Weights of a small transformer language model: LayerNorm before each block.
MLP neurons of a small language model. Each row is named by its layer, matrix (up: input weights; down: output weights) and neuron, and shows model dimensions 80-271. Each number is 128 + 32 x the weight over its row's rms, rounded and kept within 0 to 255. Numbers have three digits each.
After each neuron's rows, "fires on" lists the tokens most often at its 100 highest values on Wikipedia text that the model never trained on. A number after a token or word is its count.

L4.up113:136110155084115131157098178088111134083121127099120115124112097118132077160155117095077035067127058108100158120145166173103091080085096170171139118149149126164160122129142088158090178137166104071100173119120142121107129124141128117105128103120162147096103106149136152061195176032082137197010112114132115103175145098160182092079135123156095112153139125112126170141109158079150158153141179083070157154143127194152116139165160064121145077124146145147099124156202133153123194177136109092140103129157067142147158182164136157193142137113117107053142155131148151040129103186107164101
L4.down113:119103140136103175209136139134061188175065127105117084094150144052099116147120111092109145076111087158143154163104042082178143096165113152097084082116135095083159116171101093120116175155133093076177142150202132146130123151109169157100130174071125113098128085130087073077175120107113159059106094097159145057136110097132168061154155122184108046155124086103103145156149120150085166140163157117117149089174143128081136123117114102135169108191130103102166141151126115133156096087170103104117100123114126075127091180116135154168122104144127144185109059148143131094075146193170104203
fires on: " be" 41, " re" 37, " fa" 4, " has" 4

L5.up1336:104144143134133193123121170118118109106074105151157142140135079169108152120165156148085107128176096097140130210173130107096111066094107105167124094099179093086118169134157103158097082119103101113086145197155113171147061034160102139080166147156143057099171181086117137147138129175161101136114167133148144105158124082100086123112189128145098124135160061140112155129131153143062139096139152115158092135153167140063124174130170063163123161138123113064128128130091173097131143129127100122098128143067195096160130069144140082155095112088188165140131122131171107132113105108080173149
L5.down1336:171129157169157128127131141094087109077078107103131126117137158122162072141132135189097097118069127164141181181183164157144171111178145143071150116126137095093133091119139195153194165158089066070058090127098064122168031159056189130111138127102075106146126124148092151106161111122177159081193166154120123169129142136126168160122120112096141135095160177133106142131147149128072121085220039154163131122142151095148137139111118133108097167143145155112168130143117126129142132129089123124143171146162134158184099131165113167126166139187126137185112115146138090098118132077127104124
fires on: " and" 85, "-" 4, "\n" 4

L4.up866:153110113139167164078113129097127093066138092166103108110105136114066123175168152142139080115159174136125052135109119126080121153137113135095133065135088182172036143116140118158119132087154119170079165166162092108078107149219071158174138050161159102192141125120136099106187123100180140142070172172135154121190123143144151100108145096162085080150090082085125130154176128076157150131129125140116122143084165174125124074145214121111170135117134125179139124063112089100120147111107138101166124111130114126180126116140145129112065213178164039120191200161109131150138110115074145125
L4.down866:134086147136162183097115129130145148099095098119149105080110139126062107125168143168133165115159129144104135089153094169082174137055128111177122170165107132124113114099147092166169073150134148171134150106146162098122199138117071117105085068147139088116135107085142149151113140121127149156055148174182201071104193139174101152192095113167138110135113119127147114148090101170150132108132059176073154121138148180137111110097180150133178149092103088098159176115144094157103133128054127115163137106159124130126123095166097140119141177135048167076154127117110115174104071139141116172
fires on: " p" 22, " no" 18, " is" 17, " was" 6, " be" 6

L5.up1231:155131128112120150135139165124119150150150072100130184101066100088125159136125184069131096112112139176164161158183172171139102164103075133111116102146128106069154170151121093208148097154161115107127157129127178111072141132235130138087114076134168163116156118106145096152188100078123118207105093105137109097094054141126220065111179140135114125160169108166128155158123112130095125153147152173128133096140117086069079195120145164111144164132092109194114098102109172149159157167087084119120139172170126153158117142136168130120108136099189066102152168177139144083143094183106145107
L5.down1231:094126114126131146117119116107161135116140167108131175169133091194115107104157122198104079134094166128146146170179082100128168145080140151104181153140143074116110160117101168130131104110143133102026140092102124095103143121134199140127106077114081119111147119092061131173140050169126160093100115166145079183087130184087121111153110123131134172123124144171185131079134120089126117182151136120104158142119162122126110148128156101118177148136103109143179175107192043158048088128114081135144106175152082121133118153160126153102115093169136093148125129149129098140129111094129123086
fires on: " by" 18, " to" 13, " La" 12, " hold" 8, "==" 7, " be" 7

L2.up115:161134217115067115127114134123144156110198084168098141092121194080154077137121093097128115133083079110103122088144133095155110115161098144130085117132156191151084127136119048111154208102152148158136119093131107137131126140110145136098162128099128103140101190198174162033115122112094105189143147113102079112142099043182156125122149129083090125161147139165139162132127124089111122102134191156131153166110115102168091109195105157127083130104119136097146128098158122167127109113164171108121140096143157108132126126139138097091113130176063161089168133135079149154189128175131101149
L2.down115:156124114036142096176136118110112106099110103169146117131178116160152132181050090160165148115128117097104093164136106149163102187158092118071183142130094120092131118153199081171098101127126109134168069110117126127083077133179111123050138066105142128134105135098067198113132099142081101153084174116106131129106131112136108110170122125167170174137153147082117096136063130101143136084140192116149142155132182093113170119139089128133145196116090142155088047140120121096145113097103162162118195147126131112117053197117223168190148143076143126127091096140166112102172146170079114179
fires on: " di" 38, " met" 13, "bor" 7

L4.up358:158142181139113110165127155140114108181074112120119166098122039185088112099149160107133110113116083164124123157159089167158106151207112088194161090098135100160114103125163118155109125184095131136125144128113098091030141102135092131116179121162142197123141149118088106104198115100139141114103110075112155107097158136116150120065116105124083116181196131097176160104163171070119153154138110131134082116073146070113138180137132182129144101188153134131119146194133195168178109166117129104111092148106103111092146149140181130069104189052160119092112123143117161148153126123121119067
L4.down358:123086093134118131113132112161196155098121096130134096086126079154144153119135109145157192115126123137171184131102120118098158160110099117122097149168138068108155102148176169160186086169104112073143107087100138065058146090163113195122105141078163144166155140171122140156117041177131140149082096169117142076158111121137124191089160158159077157092126108137039097102140157120095142115176173085165111141108141135161141164087141159181141111106129187176107130163138156166079123102150106127127129212137144132144125120149186082131100127106145107151101156178132099079068103179106122100
fires on: "w" 24, " st" 11, " b" 6, "==" 6, " based" 5, "me" 5

L2.up71:087137170130157129144148174152160060139173142108110142137074165142152083181127074111135107086116112100098097100143132119170081060128153149134148113155170116101136177157133030118122152118127079130083140103128165123109103136152110145142105172119143085119051131116106075120161091077131109101071149113127131149148103088167111134155136119056135089178108145178129055103143114059164096087109159204094164147063115117176113137157160160126122189161132103101130128146139092119157107162134179204110110093145171168181126107128124095116155137115104155109150177127101169159159116202086144126
L2.down71:111107129103131126148121167139153153159082115116118109112114174146147156205116175137105119092078080126079131065159139097135059104133109172117167121157068173175119110165125084102095098130145099124197053104150084132107095099155071123156139200146155145129091093139105134103109113163116097154152145116118104091066117170108134101193115120157157077150073115158193101144097102155126089086065113123071153136104129115090165106136050093154126162048164135133125105158129132145122085129147177125145097105140067097127096154094147140199122125089149110163069169086145137111187140110109161160
fires on: " di" 76, " sign" 18

L5.up166:101132167134136077119118187101151143090141094129120142048084116102096216177131092171124118200092102108150100099129087112183086168128109175100132094089061188136100089167088084145093144172123063117156101115121101145103176085045090144078127107159110095085120153152157162117167122115149107106128098088102207119148141085116175142101113120118124117082172059145125131125100120107101139122159162191118181125102128120195164180168207133134116166161121137093117062131204082144158165144146143143115149139129179137129108065185109140098131128144101133123194066150099123095147117071150165156
L5.down166:099150169131115153107068169095091131105123140139193149096223124101171148069103133118095079229191117146130127159113097132091110148133097151116098120193081129131140102130165154183184157114072086147148139136095131125108143203176101131193135175126079188083114122133135153102098109133131086139155076080147122137100124136113171157160160094159093111120086191128108136113107095118149135121126117128161120086185114190099164115113154155114109142095148128125144190129158089118172168115106104165092154163123090000101129113194132134127113140127126158193118109190157125081112098131157121106
fires on: " in" 52, " V" 12, "V" 5, "S" 4, "op" 4, "u" 4

L4.up1423:122179179144112151138098144129124118077107107106077174140158116102154129128154120080133178064165077130160080127173144165092116093076122083133140122144158123085186140140140108179127131162114094093082108124123158081106133149144123146141143121121164142101174115097118123080090084106095145171112144121119119105087090152133156192090151135101084135092128134110162163125149194121029131090140134168083109152122140090058099147151099183126101126172118138152128172157143139122152145180108102131103031170119140111149133111134107173156115141110159044102140132140137087082189107088034081074
L4.down1423:103145141112163126138139158089162116198092120082136210108129123134152123151102156131140120129097165125161130189139063132141084192123119159179166123108142085124166164121125136166120076127119128082187175028098088091116147136155111160092179113118186090108149172109112180123142139165118076162143129124112091141091094139128130110159108165161081115071148176136051129096113171135057104098131131087092134116136134088129152136127094116171103169143134150171108112158159095122109180084115123062076141151145143135139108094072114164109080092127188153138141160171155088123175091101124154128
fires on: "==" 28, "===" 12, " f" 9, " st" 7, " to" 5, " ==" 5

L7.up776:134120090065174129096127079155170139090110158123051186150124139123186096088115125120136122153162137102117108104099108157160106117138067109115122156094113145183119138080100134125166123127161109134099149135072155114064160163171111133179118102145102183167126105103070107111065151106060132140073107116129143113153185132158105018132085072145088112177144099093070135089131122101142095077097091124147098163172179173135115117141189131112102106100143142163092150168127153123091142172131110118131091157160105155160146138176123124149124144103118197130151145114111107055111139133108151098
L7.down776:088079188115128155191050131119132122094086086117118157150117128154125116178149119103129106088084139104120165170207144066163169143144164058135140134118136127117101087156103155071158097116102146132115099094126146159100154102153132240177138130113163119089107146150114117151169131113147147150185127087158126169145062129066154127145150158146101168130111136115180152145112149209145110102083122112129154104135113130109147085114144070115110149144157155154128149117234077163122144137128090104082165125134175088100084126108184121150100088163144186117103128120137142166139125151152106132
fires on: "y" 27, "s" 20, " " 11, "ic" 10, "e" 5, "er" 5

L5.up764:154085131130115146072147112105123148122046125113170160142115181205115108105069158104164116129089122109146107053107121155170150157185123098151108132183054224109156147108092117109139148113098158115132118123149094091114151073120098138156159138140156179199144127089088168169146085081100107160119132105126101165145182141159126149094107146215130149087123112102120112108098120096150163170145122171131127156090133141124108154126096069105171132168092161195146036176096113092094155167099074134108206213103145179157166146134131114164137131170146095120134129179212109128155100111116095116
L5.down764:142075102117159102130174148173062107179069102112086124119132138138106142166098189160185179107090097097093151137108136129123098210135143116166119135149149175125084082122114099093126109150148130095144184097181152139139123139143071155110157128119125175119148138119061087159102143097109138162121132174109109092117115113116129177076129195123128119131161114118048123164120128128108105171105082117108175117108176118098171131080100079094103127170081139110170094255143068083138157158105103108128154175096155139086123152155157102166103116120090158111108109140153145136137129118167114136
fires on: " |" 84, " " 10

L2.up476:104106221168153147066092184111158099092106119135144092143141131110154101173142122142073120121131134081119100099162112161171102149139142136105100161087181143165144155151161048123117142156138043168073129069103150137161187102075152082116187153170059092133128194137134163135147111074175089103119115135146122129123120115126161131162162117057085113117115121145084067146135127064097156138117129172098160148116142106167093173139137105161096129171137100112113105146106091173112167150178115136082133099186140189149111075194137096100095148117079193087144119153101127106203107164103121073
L2.down476:145132162174131126117185174155147160153097132128064085098098165152157162114087127095095138114155146054123149102113122119157099223142120125139150112076190139139186099175166116132096102093147162155106172123115121090111123112079124154162118134137152102145139095155116098154119110112136162135069105144110035115076162182097148067122159119175128121156132138093143123141124096098088162121126113106113139188125124152115103114114114061123146120097130124223113152143120104191168126125206186172122128085140139114103152183147127152131124119113110119162057088137088096121150119177120159122
fires on: "go" 33, " di" 15, " head" 12, " car" 11, " Go" 9, " g" 8

L5.up1265:132127143180058114103119102088151090114057130176115135140172164177141118165091166150181144120154167080101135082167081188056140086086131115184160173093108149164124173093110130158098131144127131091079115138155162124183111097144129154115161109122119140168104084151066079089066046139145140160170145113126124129164185112139115135137142103112141134188118124135081129115157104095151109090120154104129099166093190099083105184146136107171128124078160148134120103118117135136129121127145113124104093133122083168117103093063160111049157183163146117107194135147183123133110114117127145115
L5.down1265:200130166114097144132099091083158185100110136064163129122162078126119045102148152134121134201153157083171178087165201122100141072124134142149131097130155089105126133155067118119193110130071164110127072151175115082120099175151107104045076070106123128150138083151154132188145087087150104161111123072100183152123075086110203068185145107132183179127153143142093133082126137123113110130123089147110111167197096107119135155056127125131143108131087123123105175121125101140120104165095157169122120081097132110164181137114121144079176134140197185145124113130168097112102085138112107112
fires on: "ed" 27, "After" 23, "ated" 8, " announced" 5, " after" 5

L4.up927:126071142122096095163113173135173128119113159134154160106101105133141155160125102162117061142130101077144086127151106160079096100126162132140116144132127118083125127125080115164079171106151096140083129134092172166114141163173115129124197149163140159113109168121108101096072072128050117093089169125120062135154167100135134140124130127071117158113083131133109124109177145074087133106103106132062121096132164151176103148143063135136133153170178140130124074098174159119105039121168116200074143138149123149207148127106142112136065120177090131082069161138157134101160124186124147150
L4.down927:122107153144163164138156130118105186103172175126183140102142131190099164146147121160080108141193111099156138147105154150081145126107066134136121131096100138087220111164137131128143103127135093149125114154241165139159117152149111124098032109165165176083126139148133143117103194157100087084122158089165127130050104071123180081134140097225166065146090092092203110124173113137093123135121150149135122142126149084116112156129174136130088144138139128076108106152159091144107159137096126162129120117151106129104174238112135166096097098137112104118041148107105190182146110153139070113
fires on: " di" 25, " ex" 19, " at" 12, ";" 10, " comp" 6, " met" 5

L4.up944:159088179129132136117090119147130118136044097117099137103227136141137143123074156112129089096109106139132053107121093157122138153141104138114153097109137163141052128100201110041114142141156070154110145126147107139172135105148123104143147138115117106175092149057148119177162139118170110146105045129123127158161122131100140124074141146151110099204159126073143140162049146059132149105148129102164137121136180093143068161145085156113136162118053116109120145135127156133155149106171125095083179119191130104143144167164145155123105122140144159099116188117125117131139174132134163170
L4.down944:145112071173172084083090119076174125126134123077132105131108124097107159052135097160182173129171082112126148094135158166091158108118147186162052079165181114109181189134157152097130162097108197132125135137110125134160177076123062122125137086116078105144124103092164115178160142108132121111080137144154140112131173101049155141123094080129124146166078123099152125087087117192148120112092140140100077166060193133131100165066127187140135120136142131153093163162142143133138154088182119106123079122153114132112093101109161070093143161126170150153207064110123080132143160140073157088
fires on: " by" 20, " under" 18, " with" 11, "low" 6

L5.up215:136116053120119165121119134098086104110134153124141109129109144135099149117103118166155111158141100132153099182118105111130104086080202114139101086113082125043076136142126077120100152055128174143102184140077129137120104091191111132126145083152100097147111113126144089125200068103083142092137127071108157158232152135152170101128158073137161134092163095131152125105145060115175186151130149127170080187071154139183129125144134118115128171125125126126126062164127151186139133123121125138131147085101166097188158076135110052135096099146109187137157145133171176104159071144153092149
L5.down215:127114157170140202115148066120199153169212129162130088208118085123097115151100111180114099131148138143105095138119160129116110149097149099113083101164151137119188117110110135104149142125133134160174065132079099107149148153068095114084148069095142104103100218126152178145086149172137112115108104143096136102098113067118166198113149083094115152174171124127182158162140184147146116119132095125075080119095044091104122094157152133136050115096118080119145191087109158143101160130156121172121097102106199150195121160133053109083131192135118126115099101140159120125075135154107127140
fires on: ":" 31, " D" 22, " d" 11, " vi" 10, "D" 9, " on" 7

L5.up1439:154155115157113150062129132129116113105152089124088143131154149191095170117100163165090101186105204070149092092109131161120123154105091111118167106105092159113109165148135145147118075168103161135109116098158129072137147102149094111102090123157091122135130092130136149159110097136134204137096110189134133156149113091130143110112099103159137122163088164123163116136130118142120130091126145066180167110116153163102096182167111124130149089234123151189134088157084132195128126114069134124066163186083132114155167102170177106061137178194103197092196179187125105145183085058085098079
L5.down1439:089134105136128111133150082122129131105070098157103150166125170105159139132181082159090190139097105136115084112090136101128115110108029133112188178105113093154093117150058157166160147148140134107185072154175121164137161087127166137200165150100118099188161181080137141123115151115103172128125098089089142172095159105076159141167167122139136177149173138110119128117131105126136143139124107119112116091185150191126172113135077125123119093122102141185146071112096092128136100136110113091130161101165137167089103107101173060079070111125142128118112110120082176126132148161123106164
fires on: "," 39, ")," 24, "\n" 14, "=" 8, ")" 5

L4.up903:145154123096122115153090109094121128110106103106152093089149141096162123138147156106137085109085098160199188128072146095108134153181132134158102039188098153146118143154128062111172133104126128105130103101154117136084112104140110130139172070121174154134159134126179094120216109108132129147125154123154167109158143096150150060113123126123132091094142094103132186150157152076119179110136169170096107128124126141175099135194172137133145129144157189160116114100169140112128136225113107101137092143170129117159127148145134075167072085104172097122146188133170146026136078154125142117
L4.down903:089119077089090217139096151082071083142134097124105125099114119079125121157109105125107134025135107168128123112163156127152161147127082123116118086140130139065159110121128077116124108118165121174154140165140154129078133124104111126149115087115124094084101143166138208119113186113075079100074145172119131091130141161095173163136143109123170085156171145130138123101133144118098154155080144179083149143166203172153129162088157081164203126097195082084107194139177108132055168100089065089110094129114181100177082201154168140144156143134162098167122138137086143087129117116122082183
fires on: " be" 96, " was" 4

L7.up327:141106092179158142106178090066107137194106116047122115139105121125112095121103132112147094138132129118156126127157092137095091109105125114104173081160156096129111148093136080166122127098123178138146169134180091155147198138166091121167114114129123063118153123136046127105123127064112127193098128126094140091192121148167119172136103043108041115204132114102134137120101103100121092147056149159130164158093144066125066151142156147101172166110095167176091139157104151162118102079145187133145123134083139169091108164135151141154114188141109088153170182130146107112125200115108140117
L7.down327:179125158110129085079120163138140160091113123100148067103104135122175142180095128132122134122079123115137025104063111095153156130148116114172164139155116104089111133110104162101095155107143210078143088093171162074173124102126170156133106127158148111140120120141180076113098143110102123124136106111093099108129095167072124163153095120122156158115138131115150099125123108103128112092074137122167089146078142187127135138124128107070140162148161165134126115082144150132159130118154161128129177174133069178128110154131137139067131122145158102133130089113138143111206107166127105151
fires on: "con" 16, "ci" 15, "ti" 8, "cur" 7, " " 7, "c" 6

L7.up847:168154126145089084134126108128142123113068109088139142169092136191183143156071203138155119148135126097174116122157159131143116103171105097082138144076053128168098130125106105131141184198149104192188122145097128130147134154154159128120173054087140148087096160080089126128147105105100113119124091173114161125143141108129084083088111088126119122175080139079167178070129140101131152156131113151083143074104132080117100099151146162050086131200073155125103126137138181094119119172137104154130161198147140171065095134106152089117150205184171115156095123146106077121156131108134138065
L7.down847:113135172125119091094135107161136135178128084112077128107098072136132083119136169102187154120144101103153096159119139158122182126138156104192098133124123140128111115131123126185119123109085156116183133118131118182103114108138196050145143077228083120203183145091127104167130150137123176108112141108097084139176112178127109157086100127093104089140147113158137119085096141168141121155138048162108137166075206195100175118153152127132137195111143168120071078108080079110154121091157183042149122041124154122107093121135133120104151177109084164121137196072093054143134115141132120163
fires on: "e" 28, "i" 20, "me" 9, "u" 8, "ly" 4

L2.up671:114133207130136127068173119057166151103201120140108039104139140084110067151150098125100114130148123101117056084102089148110105129090134131118151060072150132146117142147197099177105134136147132111080144129001137092160175122128126048131123115122109122163048131130136122088153124127152100120070114096143109151169164100132177089088109125095093125146143093141107122136159122072129143153119120153134143146112136118201114153119137114142104140104149114074130097150166091134156184139099111131138153108167126174175133110183151126114066117178076151114117130152184161119135127120095132146
L2.down671:139134180171129145069143159118118128186149113126142098067118157141128154173131150165095216134064104112113100074148141098150128148084140160102167128092109173135135119100100113138131079073076119144173156142150093200172112111125136144174081122099184075149114052166112129057138114117190065143090117094147107114136134106084090116111128104098109126165185097071173113080092132133113115099109144152113187150104201152141093157142122091139129108131157145175142140107125123139111119076157159152149078108135100161128102083129080107115092120163091157109097124071175142084154113168119140111
fires on: " form" 19, " di" 9, "cell" 7, " ca" 6, " organ" 5, " met" 5

L5.up133:172096072150090153161148155135137129127126158148123111125096109127127129105186083101120094173088080118167158176105095118187102131109106117118100046113110102098141131170131078147141111134123143137104063120113084177102086066150091145083147141165138131126184164114140165105163115154132093100105129150152081099150119084168132137107159138120139147165177113118111157058099099125123165139142166198140130120130152190126148156150183127162106167160138077135144156134099193128128125113106092120165146145067204165123126123121151091208095085112166185105101153097191142118140095162108178076
L5.down133:049145076157103136200111159101100135142152149062144123162100170130154046030175103059085145206094084108116075119112151126089165076183168171117069123123119096175122165128132125132113098060056164076085093140112130107122141130105112095115175098119114100142117121120135188187163070129105094091144130090127060067127161129129115114128112139091143136117118163137192109158125128137154095133116118159096137138110161142136124122041174155201149138168160066087110157126129116137192141123132123165114122092171141164220080125125138161062133134181159108162111129121135159128073141080122155177
fires on: "if" 34, " all" 28, " and" 9, "f" 6, " both" 6

L7.up1432:122080168146107173075094196123113133160097085090180159162047157145109165160077165145127134156090177115157101172146126124145149087132161160095118083104115096118167113101188107132120097172123172103122097140099112168103108100116126150145121142130187125097120137114124151110136117067116098093100140119109093078168154126103161119091082117154098121171129111174173144151175133181102129125168180183102149099054068115076115119179094164134120200181110154090129128132159119120112168097118231167178057093101172112112092116113152210134116154136107115130102050150126140101163099182101159138
L7.down1432:173126199127135118126115094132054121082093111128111106111166155163111147113084083131156121112147169086170131201125137136140082211122112134132186190217188155113107138173107127125126139073152109139168117113085127159097132139098137184135165067169124108146109138118145085122068075117168180138161097135116145146132148101092111156139127181171184172123167160057085106112103071125134176066103105120137133129147153138151101115158138141163158088138089156132126155130159139104129112146109137117082148168097089069125164123113162147134127061185140115133141165093134075120129124168124075095
fires on: "t" 17, "c" 15, "e" 12, "ci" 9, " of" 8

L5.up1345:106143148122123151089112120122131134038130164111117093134185116173153206134127064080115168139161124117163068177157098097065112110085122178152159141122138117126140143164168094122115111148146092122110093128082136166143122106135128141141105127151093098123207187087118112187158063108097129127146148075111126127118166080138146141099122139160161128125134097134141142162201169137032198148147148106141137143099077141125165155123093096151104126147101140102134093070156107138147144135077114154084118119129104113148206123174150162151157159092148097098141138147128106084112092119115182082
L5.down1345:180105138133149133129185140124141106140109146101134119118097106144194160195113152171105126115165180127144121175094122115126135076136168126125111174103157067107170132054111159106113177141062128158061121157177120158107133129076125100128083101083142106172108145178068086106110150166130168161135162124140067118129168167126093136126138099106130118117139187163124131125104149121196130076116095113117142132152131127104175112100118163099117135110174107123170090185136162093119174100128093110144138160145184124120105126110138162119132173134131191180103153120078090109109099138149061087
fires on: " who" 22, "==" 21, "\n" 16, " that" 11, " of" 8, " ==" 7

L5.up537:122145111165084151069118132080117129104047102112124140116161157186116164190110231101097111151076112066141130086133115111171126152102178114140155117103091184082161132101106151156060099137045102160089137139128097125156137107131112163145170135128127125150144159087099166163155067110134133169078122131178097142137111141149145177125091075161140131152081101094107087154141122102159118168135060076110155128089134179122122172136098145161142057203128186141147138211129146162123132120093143125070142110097138138176139128132153121152154148178123147144156126095150075118132143128088186157
L5.down537:100086152075107138152161114136094130125104110176143117182099085131096098183127131120105124148190068185140138194172110107111157172124107077104118123093158128153150097123095124155134096136148114087152092100141155120142115145177131106149090144123122147100152200072089149071077116120134112175116117131097079150107136123143117122067130095189140112135138133092074179048117117179133169155126099139153103111090117187165100149090107123077172136088150084102122105121117143159141144138163054128157158170104090133153151154138158103107122110034175123148131150141144152174126164079183068172
fires on: " |" 39, "---|---|---|---|" 32, "\n" 5

L7.up1434:176181158145112074107118098098070145156128163145176149113114160098107151129067176137125124125134164111121135144141143179127141176121151137095132122117188143199098142093163077135093140156135119085095118146168162150180137122150160085143095103159098083139121137081118100175126095142129127114110087084106117138152156099178146141121120090054145101174099085151070115116129105132100168132137161083139101165169123126149125110150073147083123131147064183139114223133165135147184045139103110180066140178114138066199124127095140142127175218142128082127124148151086118131110091122146151106
L7.down1434:126144175076121139138115110123154154150171111072104175126133121118082107148138077161172136117104133157153156119113145186118161089122135061154069139110135110112169120132125182133195132132088127147168120166165123094091122158100088106171217090104123189130136105112116137126061167116205160206182113168167085079154140089146129130133154123113171076129098170116088101103160172127104157119102184183094219105143112126133135160170124060157126108099113061166101095121135126123145113104096132151137131152113109151139091181088208097084103077135157146118151122113127156090153137106117126147
fires on: "d" 42, "s" 16, " in" 7, " for" 6, "\n" 6, "ed" 5

L7.up1042:093203106137114145116126123106099155146112140131130133139126114103162110074110104234170155143151163136178107184153105168075083134111101118084178122112137174174098107135181080106100073150126122187131095159176161120175098064148096118152149101113094117134094133141100092134189123088096081097125092149144191139120134142133156174081106088136121129158087144164069129081106110081069119098112165119131195104181137134147116114132160160108136132081138157131101197088149090147096206121090128152100182169083107091191137073083150157078159090125128145115174183090166122132106088094109085160
L7.down1042:103127127117133140200102109177118072128113099119055096127147144129118207168146102082142165135049194151113044141173130120192178111105133132125151174141147108101158151119126151129178115156084121066166091141113109122121110170148125119169143170123093094141116157064134146142080186128142154127154131178130160141127170114132159030192151182149124166115097136093085101093086104143208179118167111125171136147189150158141092139111164117081140094126137101096163053129075131149163092116190081115119144212147092110119107144171184113073175173115162118133161075083135099148144179114082142131
fires on: "s" 50, "d" 9, "it" 8, " |" 4

L5.up818:116088207153108133141110075127120127086084090121100116118105147108129083116089092140201121147130126083114089120157086111113124139121089179166127131120111170198112149139126123124084101108143143148115089135137094099107141074064076140122168081045105178173056022127109188095110084120113108161120098116132173176180158101123144073111083120137096137157089143116154135088107081150167134096101173177101140129132173044108043165164117106081133117135194118086120150158106157144109165164117153086107106131114139140157117150180168141142117167168145151098164116120149120135158157108052162103
L5.down818:170137124110125112145157101131103172104116127147153045145166065162145127140110133104070062109106148127174099086164181089073103080157102097090125137150072098133120121160074134160150129143117141120135125132132152126132061125160106185154108146163108135163112115140168100123150100115090096118131111089173178092135064151138141142142135070125180143186117105079126120157154088124152120162078112240177139153131154168166116102158085158131125117137176086161100116100128137146148112081131188119091137111121169121181160112173106101105101115154144103069176153157203117100134085154100145085
fires on: "," 34, "After" 11, " addition" 5, " after" 5, "ring" 5

L7.up386:129042072187106156130151118099150123138081091122088108180150152189108122108182164094181128098135131110124128151169118151098137130138137096125152103098123132181121148069122067150074073108100086118172143152153127135074148163122140099154082052113083103143151078122141069144141098107103105101124099171130112074139101153120092110129138078106133117209132156111205162098147141120113053076155103151119137182125160151131101104181145130119100126123100164148109149169133191216132129152138141067113145168129103156133131143159163117115175142078124170114123120131121119120111124071144123109
L7.down386:184087140146206155176092172111184151127134129129149068139096171135117174130145108234126070141148097113138090087122143086198135100115128113124187097168142185129100144133156148112142154092163106180097129100126127169122115077092069139138089096140144105094108157114207110141184137121120183149136207143168092110150084092153131145079145142089132138146111094149132124207186125175181136091133085090112147166106131146124163136154122080211161138133143142099151174129109104194147148075129087128112127118092145102156139089131137161166128095190138145108101112091123152161166182126114145133
fires on: "ic" 23, "ri" 9, "ho" 8, "s" 8, "ed" 7, "ni" 6

L7.up526:138051090110135197092127171166120113134108149169113117096082144160142144153085178079107153149133166108124125158094141157158116113173156069130144104137157085133119150127082126060096123121093195096149120225095116167175142138116140098116092101105101151081124154141087115124126124077138113127138128115064194080153103098197120175126095115110124149145150098113126112099202092079106119102126096139168125076121092108106136155155063184155123141115143141106129138151140186128114116115076155117151070114088181158135130112143156123187133185120156142174184101172157129146147130157066087124
L7.down526:117138052121171102111168163039123114137096206140083115114144110126145075189160116176120154080102132121153064141143136135127120154171163109107131148132125121139144096153132078094013164094191137116155111123149099139156108177177111138099129139097136095198152116119140083107133131110131134148116082069111153110182132087074132143179153098138190150099179096074133157192192153077134150128165138079151144138142112141141121122139109040100126143133096116145108065154223136178100115082161127182157190149160135079108180166113142121157129151097127098133128177097149134109189122128148115137
fires on: "c" 19, "ci" 16, "ly" 15, "t" 11, "ver" 9, "et" 8

L5.up822:155145130181134153138077164089178133128115129063186135097082113111153138182119123157128156154103077163158088105152126105209104154129118130136136075121076094106100132146104146138093087139084105115168111047105077157074132084070106111088131141190142155071179142105141133120147139101162139122085114129109172104114117149171159058059096130098093158142087127171156166150100065144149162154106153107137134122099169129125113113184189191096130103172109102161076117119151108109250131100140089101132141140108158160143081113179163153169094148106126151087203128142168089119194102127104114176
L5.down822:141118186145182178187121086153165111128164149144100129146255085140144150110128102111133141150167109122147151096127094166162141082168119125177108137135155080113116094121064154201141147084079121127109139114143133075159170121086147156097075148091110116150110118145149127109131165120154126132107167147122085122064098103104142145104127166139091141169067136085133136135119173128105123155157089109111169180196083180128139126074113122138121158131134130121124145152101087166153141122101109140097117109090083037163164178089183122097163104195110104165211136128109140140148102171106108110
fires on: " M" 39, "M" 15, " m" 11, " in" 6, " V" 6

L4.up389:137160065134089132115137143098085138139157136118168072060159085165100098145116184104090051122141107083164143142118143149125104147139156121112119072161083151076124137109167122107159077134120125115126101155168155114082079099074101172129137122178080154133160159153163105097216099103113143149154101137131164089138177092142185164135117098084113118121165116101127141173137113109149223075098160167133120129100174084150166142154152116120121162143069128147122109190205116119124186174115128136067128154145148047165157059062134167181145072165167103122102131129138082102217161125134138115
L4.down389:129110106138139106157128092090172134111050101096090147139164115136159154156177102132132088102159100147114188142164142126117124135189138104150134125088047109170064122154133093145122148093122117116139092131135133148107160083125082167111115124136130202117145173161121133084182148141109128096169140122102068111159219139062097123143153212100142140151135095082157150160138152173183170122115134137102079131176111102115134128160128123089129161111103148141136113119212112056148115186133140150116084191071172117156151131119203175127084180143143101146167107115073092136086151083085100076
fires on: " were" 23, " |" 18, " are" 9, " been" 7, " be" 5